Part of a small language model's weights: vocabulary 2570.
MLP neurons of a small language model. Each row is named by its layer, matrix (up: input weights; down: output weights) and neuron, and shows model dimensions 80-207. Each number is 128 + 32 x the weight over its row's rms, rounded and kept within 0 to 255. Numbers have three digits each.
After each neuron's rows, "fires after" lists the tokens most often just before its 100 highest values on Wikipedia text that the model never trained on.

L14.up414:167097074150151090119188168092157088106090121094138081125080082195127104121139164130064100135079119143136127141228170140103137160139130138119155099120174146184149160122172160113061115110132103103045158112185093118125153078168110095088167179131099171118081134120104107069154104186153081140151123093102154128108098079095102139137107210120134145155144100121099076141069131111126121147169
L14.down414:075145100135174097165118157133181125126182153176175161079143129066103066133121108146132130127098128136163132149131195168135175123141134152097127088134099149182152099101057142109145146132141099145126138178089156078119124093174107115096159104099119089153135142137092113103124126113129120128100170165070145199150184139139101102136158189115104141089176074196109108073146087087101119108079
fires after: ".", "%", "2", "0", "5", "ant"

L14.up1382:120134110140064100161127100093165152117112168180128154172129121148137160212127137117157139150083141120109115081186128059096118135116103098111131192089121145122087111166061060149188137142112132097113078111117150134160134145136093124100170148117096139150105140125142153129124052166155070141144208134140128078111109120111124104109202125129133167137127086123140128153128183158147175098150
L14.down1382:096143142149165176075076127120122101079088194106125123150119110115151135090119187189140108062158107092097173118142117094126118131147131113111092142177114094131102154089112140112145105102108104111099130184171161143143111175100115120118082151149156110099120124130128122156126088138149135042121173154096181104099115169134124144061157121091066114205123146154132100145148155134155212095095
fires after: " B", " R", " bro", " Bro", " J", " bus"

L14.up823:114118127093111129104186142158108145056126095123126112146170160116119142137189151146156101167122128132156140116109138130093138117072088112181180117114108089140052125127097112153114117079166070133170076123176122152137121094143176143101161100027152153124096138136125185072106156115103100087118118110081091110179099158118090137147194068085102078158130099166106196185113179146131085128151
L14.down823:140121121071084101127086062111121106168136098151158153119112104100096163151142152088182119150101092157122181099145110113088117152042115109137116171112145149108130157141080093097091103050131091133108107177206125142141079117153130117109156179103112155182101156164120135166167149108124117099104116231118090070096137094121103098126094113104105130137113175188149203084073134145092118159085
fires after: " R", " B", " b", " W", "p"

L14.up64:153135072138034116130147098134083135083157178126101175129115178118129138124105133093108141126091136170140085139127169101153081141131136069122207118110136080139099142109106080127205120122124095147189172122149138159126104051173143117164094143152105090168177113074114174113091122108182045164117117102077064137140117162156138104134208115145102143149150130166103153120160113075124106064104
L14.down64:126093143168141093102128154132123156120169118156097160166121131107140071120071100164170147124099127116129157072146143134121121140122086108205105108097136132127144101129152144140086168089064126157178094132072181119168143104153175138160122077179175163120128169122082080095167093085103105126137119127125125165113093129178139124127140089147136153129141152089138086107084164141095138085118
fires after: " |", " b", "b", " /", "I"

L14.up240:136086119103103089145143155167188135111153110110132056113139171134095120151126139078167115171133067140174117141129150158124137142147098148110132113114098112138114121131195134132129132099101138126145163131110169101106059177092162127126143133160090104167163114069208124128160119199145143089111173054107130157098167116181167165100097195165082149148160113101159079166126073103166124037134
L14.down240:144196153089116145158127145119104162115110129128142101101119141120128116161155132101112126165152150081116122092090099139112144114178198124132029162171076103099096065137149119125097151156092097134152094146166187138147118116097173131096141121166115090193091152129052152096122118120132109148103114124127127143167093100118125181108146181103185123196098039082108127118133086145139153101136
fires after: ":", " in", "2", "0"

L14.up418:151095087139102105109145178099181126048132127159149146129129183129136114144104193110124121132149116139168099103216099053123134169067089105145121072226102110121195131104120064073078116147113116130135166117132086195116122134097124119101139097049112107138130172172136117152086128155160140151128070098167152102170152157115133159120134103108115140102123108135105191097107157128114141087109
L14.down418:140148164179163092123145102118170148096155090076122117141211090117110142129171112129074126124144080071125125101138169144143140101091133098138153144144140148131107103082154163143079143110063063097158111101207147215102155186099108171110183163075138144086126120114119171082129135122123158153132152115148090123197099082113094106095085109155145113174140096139139131137087166116190128121190
fires after: " B", "\n", "ar", "er", " Bar", " C"

L14.up1148:145161118128124140095168132082075142116105115141116188177148081102131148099159133158133136111150138165113148110080156135181066159109075084099091137121129126082188079106137085145130166078115120185150170105165148149114132180116087091140140147106110132118138121119100169116216080124143126147148138096150099149065143157134099090126143130101138169154152157132077089077113125169162085079122
L14.down1148:101104134128170097114099170168163134152016113130108093153126140137104189090108132153096153134142138052193088142134135116106124125090147089148132131166154169049113109175157101139155161133172124130166145103171158144121124155111055103172085146166122113114131147142136128105183132216091120143131101104137131097106090169106135087144085101137140140122145132138103152154202131154080168138134
fires after: " f", " F", " c", "f", " n", " v"

L14.up1795:138131044126141154108133127100059119157133145127149189154113182134114150137158170122150081099137127155107113135130108171127065120121126147110177162191155167142102094148126148113143150119157173117122153135158131144145108059138148168118131126149158136126143114081112092092158139095135137180149107110165127029139137133090108099153154142098068138137117077134111134177174180125158096163152
L14.down1795:167105108134115150120166089115088114146154119140087153149115172108113129126090190167189112126137110146127124065162147111116105073136067145147131166136125108126113115125116116083164083179139177149181146182117160141121124079122171134074117101165066134158122094153142112196069118099096163124072096081111146097105076126094087146119090107106117103134109125116202116169153121087084129095101
fires after: " R", "or", " Re", "ī"

L14.up989:104139131107150157141120158188177108138104164175118130151078174160109148112122152134133163101107147106116081142086176125131146084104100144170143105103115113124076105084155109143097160098107164132138200168120155069094198147099098080121085111146096172108138137178099139155125116143114109135132075042114098135084127072117135070130104181161074118077200133177169092116140129099158133127177
L14.down989:119107127246164062115129149082156197121068062114120135121066147113111082131111153102163144130134105126106178123159125140154124107107155127141120141106123123124113123103146138100106177169167132205162120135090176138185143102092127108238124178111149138195111131137167130146148100092130098126151137119166079154158133112144075116171148183098142072194112108134141121112168156114084096129142
fires after: " /", "E", " F", "icip", "ats"

L14.up1846:120148130131111160116129107143161118123020120173100200127125136151118065133146102080181182092155096190115129138157124123145110146160106131076133076120123105103134115134170145163114087176088096095135103128105138129148096195115070141069122095161136130098150169085185104100139111167157167102168163116129141033075143090171119127046177146045127159135124162130105177140095162083187125096134
L14.down1846:096171151103084151093156081093160130102062125141124156136161147083105078071153139173056112099180150173147169154108092117105078125150159082068102103118103163111097165108088163139078167094096149085180105161134125140188138189137143108074106073177067092084071130067098131185134149139141148110163125109147164113081143073143137188112092111126134107102125081133095128116147139120095137121101
fires after: "1", "3", "og"

L14.up620:134157149148136155157138124166090115144146105105102187122114150114122076176082094134144111125049157151080092076150147110112073127176136135143130100148085107125118147105115156097088125121141221179138090070121178119139114111140132128082162070106103135144183135132053193154142128164138138170197133137145146132151157182151097084118166106134174136115128094168114113087119165148151092077072
L14.down620:148111148131077110167151067145180121105125140190168114070193095210097110126132132154174162169177117105163132136089113090186111165061069123121115146136094115138125113107081162145117164155096102135119105151130111128156159127122089149165126119130128118143118119099099183062081141125187114159136122142124160105153162105077088098075089143099149134087134134175131062113083151152170181137110
fires after: " is", "el", "ol", " Fl", "l", " R"

L14.up863:064108080156119098134164161135085106164092117125103108119133135049090137079156127124142148120163129167098087112111208160145097150075154120132173127154142162120124090164181067160124159115126107154139132116097110129175154141146144157089097198159194103164072136038131152137188124182153094123148172164107118152173164112145157113117142088157121081128144136085176166117150210151146103085139
L14.down863:121105117151143101098154126074115125133145087193108113086136106118129040162141153136121138107088020135137136091139107186145095086149094141116160134113133102119111124071172052095105086107101154127109151170143103106094196156172140139129135136100180112058045126145126104149162107177158101141124135140101162155177131188149166149154116123146099101127151120113211136132144114188104153171109
fires after: " B", " L", " b", " Fran"

L14.up2046:130161099124151112109073097101090081045145124089142095123097136147128065119139145142155143151116108136147097128119158165178075119146070172112154171101103139178068161134140178130106145097135121151150150102127133118179116096113083138107126120133097090097172091086186123142246092094189131130141151118071121132108102094068111104131158135116107177131141188158157151135156125087075088096136
L14.down2046:118127185141080147132131091151187152161150179101138208071151092108122142124065059145113097085102172191130160164136127115088120119131083164103112153142151162168147110101070143113059091124186125126145132106130117091116149113107051104144156134128110120103111160087158154107148188087147094102126112084137112098111175163135069114159141157142094054115110126121103142121137138115113057160101
fires after: "1", " |", " str", " H", "b", "c"

L14.up1620:168171168107123146187121126139114156150111046161162132123067108195116158070085115105154064117116134189135147129159152098126143124085097102165173109176141084121123114084147105142076107123125144133101115112118093134147189043085147128089152117143192098117077139187117075176158120207163134145119125119164131138082112140139184133154153191131125141132149197181109104126111117130115117095113
L14.down1620:142153035159076169126121141108135091156149134156119133132122063155104175148142121110148102126149131141118102146176143110162153120152092086135144118097065071100141106102137151114083129155121149095138093101160098121128139086118124082132144097122133123148119065103095163116210167109083084195150146123110146145081091106163119127157111055124114142159190161157177162064095123083103115131166
fires after: "ur", "'", "t", "r", "un", "ar"

L14.up1170:166186105120103080126160106124156150127204128079130196103149118132139117147134112092176154112106193042164137139105141130153103098087108132080202073111168120119083131118066117117107157068173081152146106131115126066126094125112154108115130137106105126101064067178111116169118126203179152128145150067112210084085102165126124107147110087172104157150133122155151154113165168135074142127105
L14.down1170:086121096134099141115101120118098128138105168142148138128126135138116192120118173144183134144080110154124106135112108111111152158122172163124133172160110156148127155172122153186141189139166094172060060133210089115092103080162134177098110119115121086116149144177164141172155093169118166153136158084156129129056143122146153065046097141115128146179142149080097130104093160167100084088130
fires after: "\n", " is", "in"

L14.up1488:128117114175161096106141147130129143106164113113128057141109123064173083149156156120160156112151135109103142072118122177132102156122105103102140102150137064136140113100071099124159150178104123150129131075172168148129054096123065103155130147072197113123139148166143116140144097111080131106159126135115140036202134153185113121154130137157169091102094152127083153078071155118067120155153
L14.down1488:103128089129115183139204142104172156123179105114182121135079106085158082102121083147135136137162121150152146079134129146136117118130140109136154190155135076110194145054134091129137154183165177116134131159139160120105084156177080171101097149103107139115133155142145114101073088126163129132151144134127182136105168147122097174130164116131145148171097159086106049128083120102139073105182
fires after: " is", " Can", " K", "ar", " I"

L14.up1397:143244098093093097179134194146123117064075092047181120162152147118103096130108116168142112128101104144084132140111119101140095142122127161145146104196153147202146171124124093121125186140052128132085136139069123134158124152122169088142093175195096145101125195147072139115143179135137112143137174124145148168095060160153116073143123115145095098142166119168114084108113161180153156117097
L14.down1397:108151143120156180208087231139106074124119114149171109151105102132165109140173047113135140173170138163124148123181115084160156166152140153154145162057114090133107144083112172087154151108133157087069175155136147153085166133169135119131146144144035128133119123155136150153140100141133123099122171139131134160126157130136050166161126120138105140081124144084140125122162114157123076115085
fires after: "-", " the", " and", ",", " ("

L14.up1747:124122149087140082109141141111133154065139121130097118131129100143109072162166105132138119184126182088111089134108155152145130112115149151165179153166157115118071071112114119152127133192150107110129145110153152108150114111132119132121172125155103181130114207144161100129111008185137209123154101084146142140151142190068152127158117153100121129138169148099128115120097172158079109163169
L14.down1747:170132110131144179086124115138157167090089133194174047146159179093077111108073145147100100102110126130140100093131108122160137069098151117138148161103097170183196137093120127124134095106139099168117150108099109187142108153115108131095072157167052108095118118157189134097146160097122039166032104071109117142125144171131154093108124069150170164131134129141103146121096066141141199097165
fires after: "ak", "k", "i", "ai", "g", "irc"

L3.up19:137165133128137100136102126112104111072092070095112188140081178144110080166095116123118123230106098128159126151094105135127103154104145144162166076167061160149146079160080084137112102172128163138165113128112137167108139146152108119093052157141100118158154172159122129223142117138128095098143078156083106206122148096138137120136114097178113099174163107135173152131133142135118095124034
L3.down19:141167175113168154083095147127145108160128136065132135185126156104105051151178168194069151067107118095084109135150122109033099129118090120167170121065114188159198136111150183108094086112086172126142134147195151116090151146087109088164126155150119192184116117165093090149162143095083094116153143112096085102185130112143162133107120122141132070099118124093153151080140124155130171095149
fires after: " New", " Sc", "ou", " R", " Lab", "er"

L14.up217:129130098077122127098078140160124134105149133113178134106078112171139119158050155151121156091123138118102107162128103155139036126162114104123155120142100114142093092110158083154126113145078155128100129133098114127140041138147155155152205132111068116119130100193105167127142109124138115078134087061152115061159162153188112157157159094138148134121050195156176162125155083137087094121119
L14.down217:093167130095139164145162058095062094120084186140085145171148175115107120158098193205156100138125177124056111128120133116191125099112135133162092116122153122154130154108086139154103117125135099091203116122143130168077136129088110117138102137084141093136154104132161164148143101118068081146120130163148070162092146082155158117138113105129115132092169163085175129111155130126115229131167
fires after: "m", "r", "|---|---|---|---", " is", "t", "w"

L14.up1845:140135128113072154106150139090100168115155123053152096136160143120089155169102062176155116109051128134150110133175149114117151125095082170047152122201101153170119152167086148103160123112159160124110103106138179035127147124075156061139141166163071111117162165074159066115139145128166115135104146092181130104103118119153123126089105142108133111151096164153158064133125118137127101153170
L14.down1845:100184142130148170167166144091169163081114095084160113084168089142152183122145118140125123124094163180097057137147155164127133075144115120091108109162107082158133142126128107141100179154140095170209106139101102127124177137099167077141095050160149111139123102121069094153161102151112137084096125099083131086124137091117111057138160106211147155144155113068132128123140091141137163121125
fires after: "k", " R", "r", "ut", " I", "ak"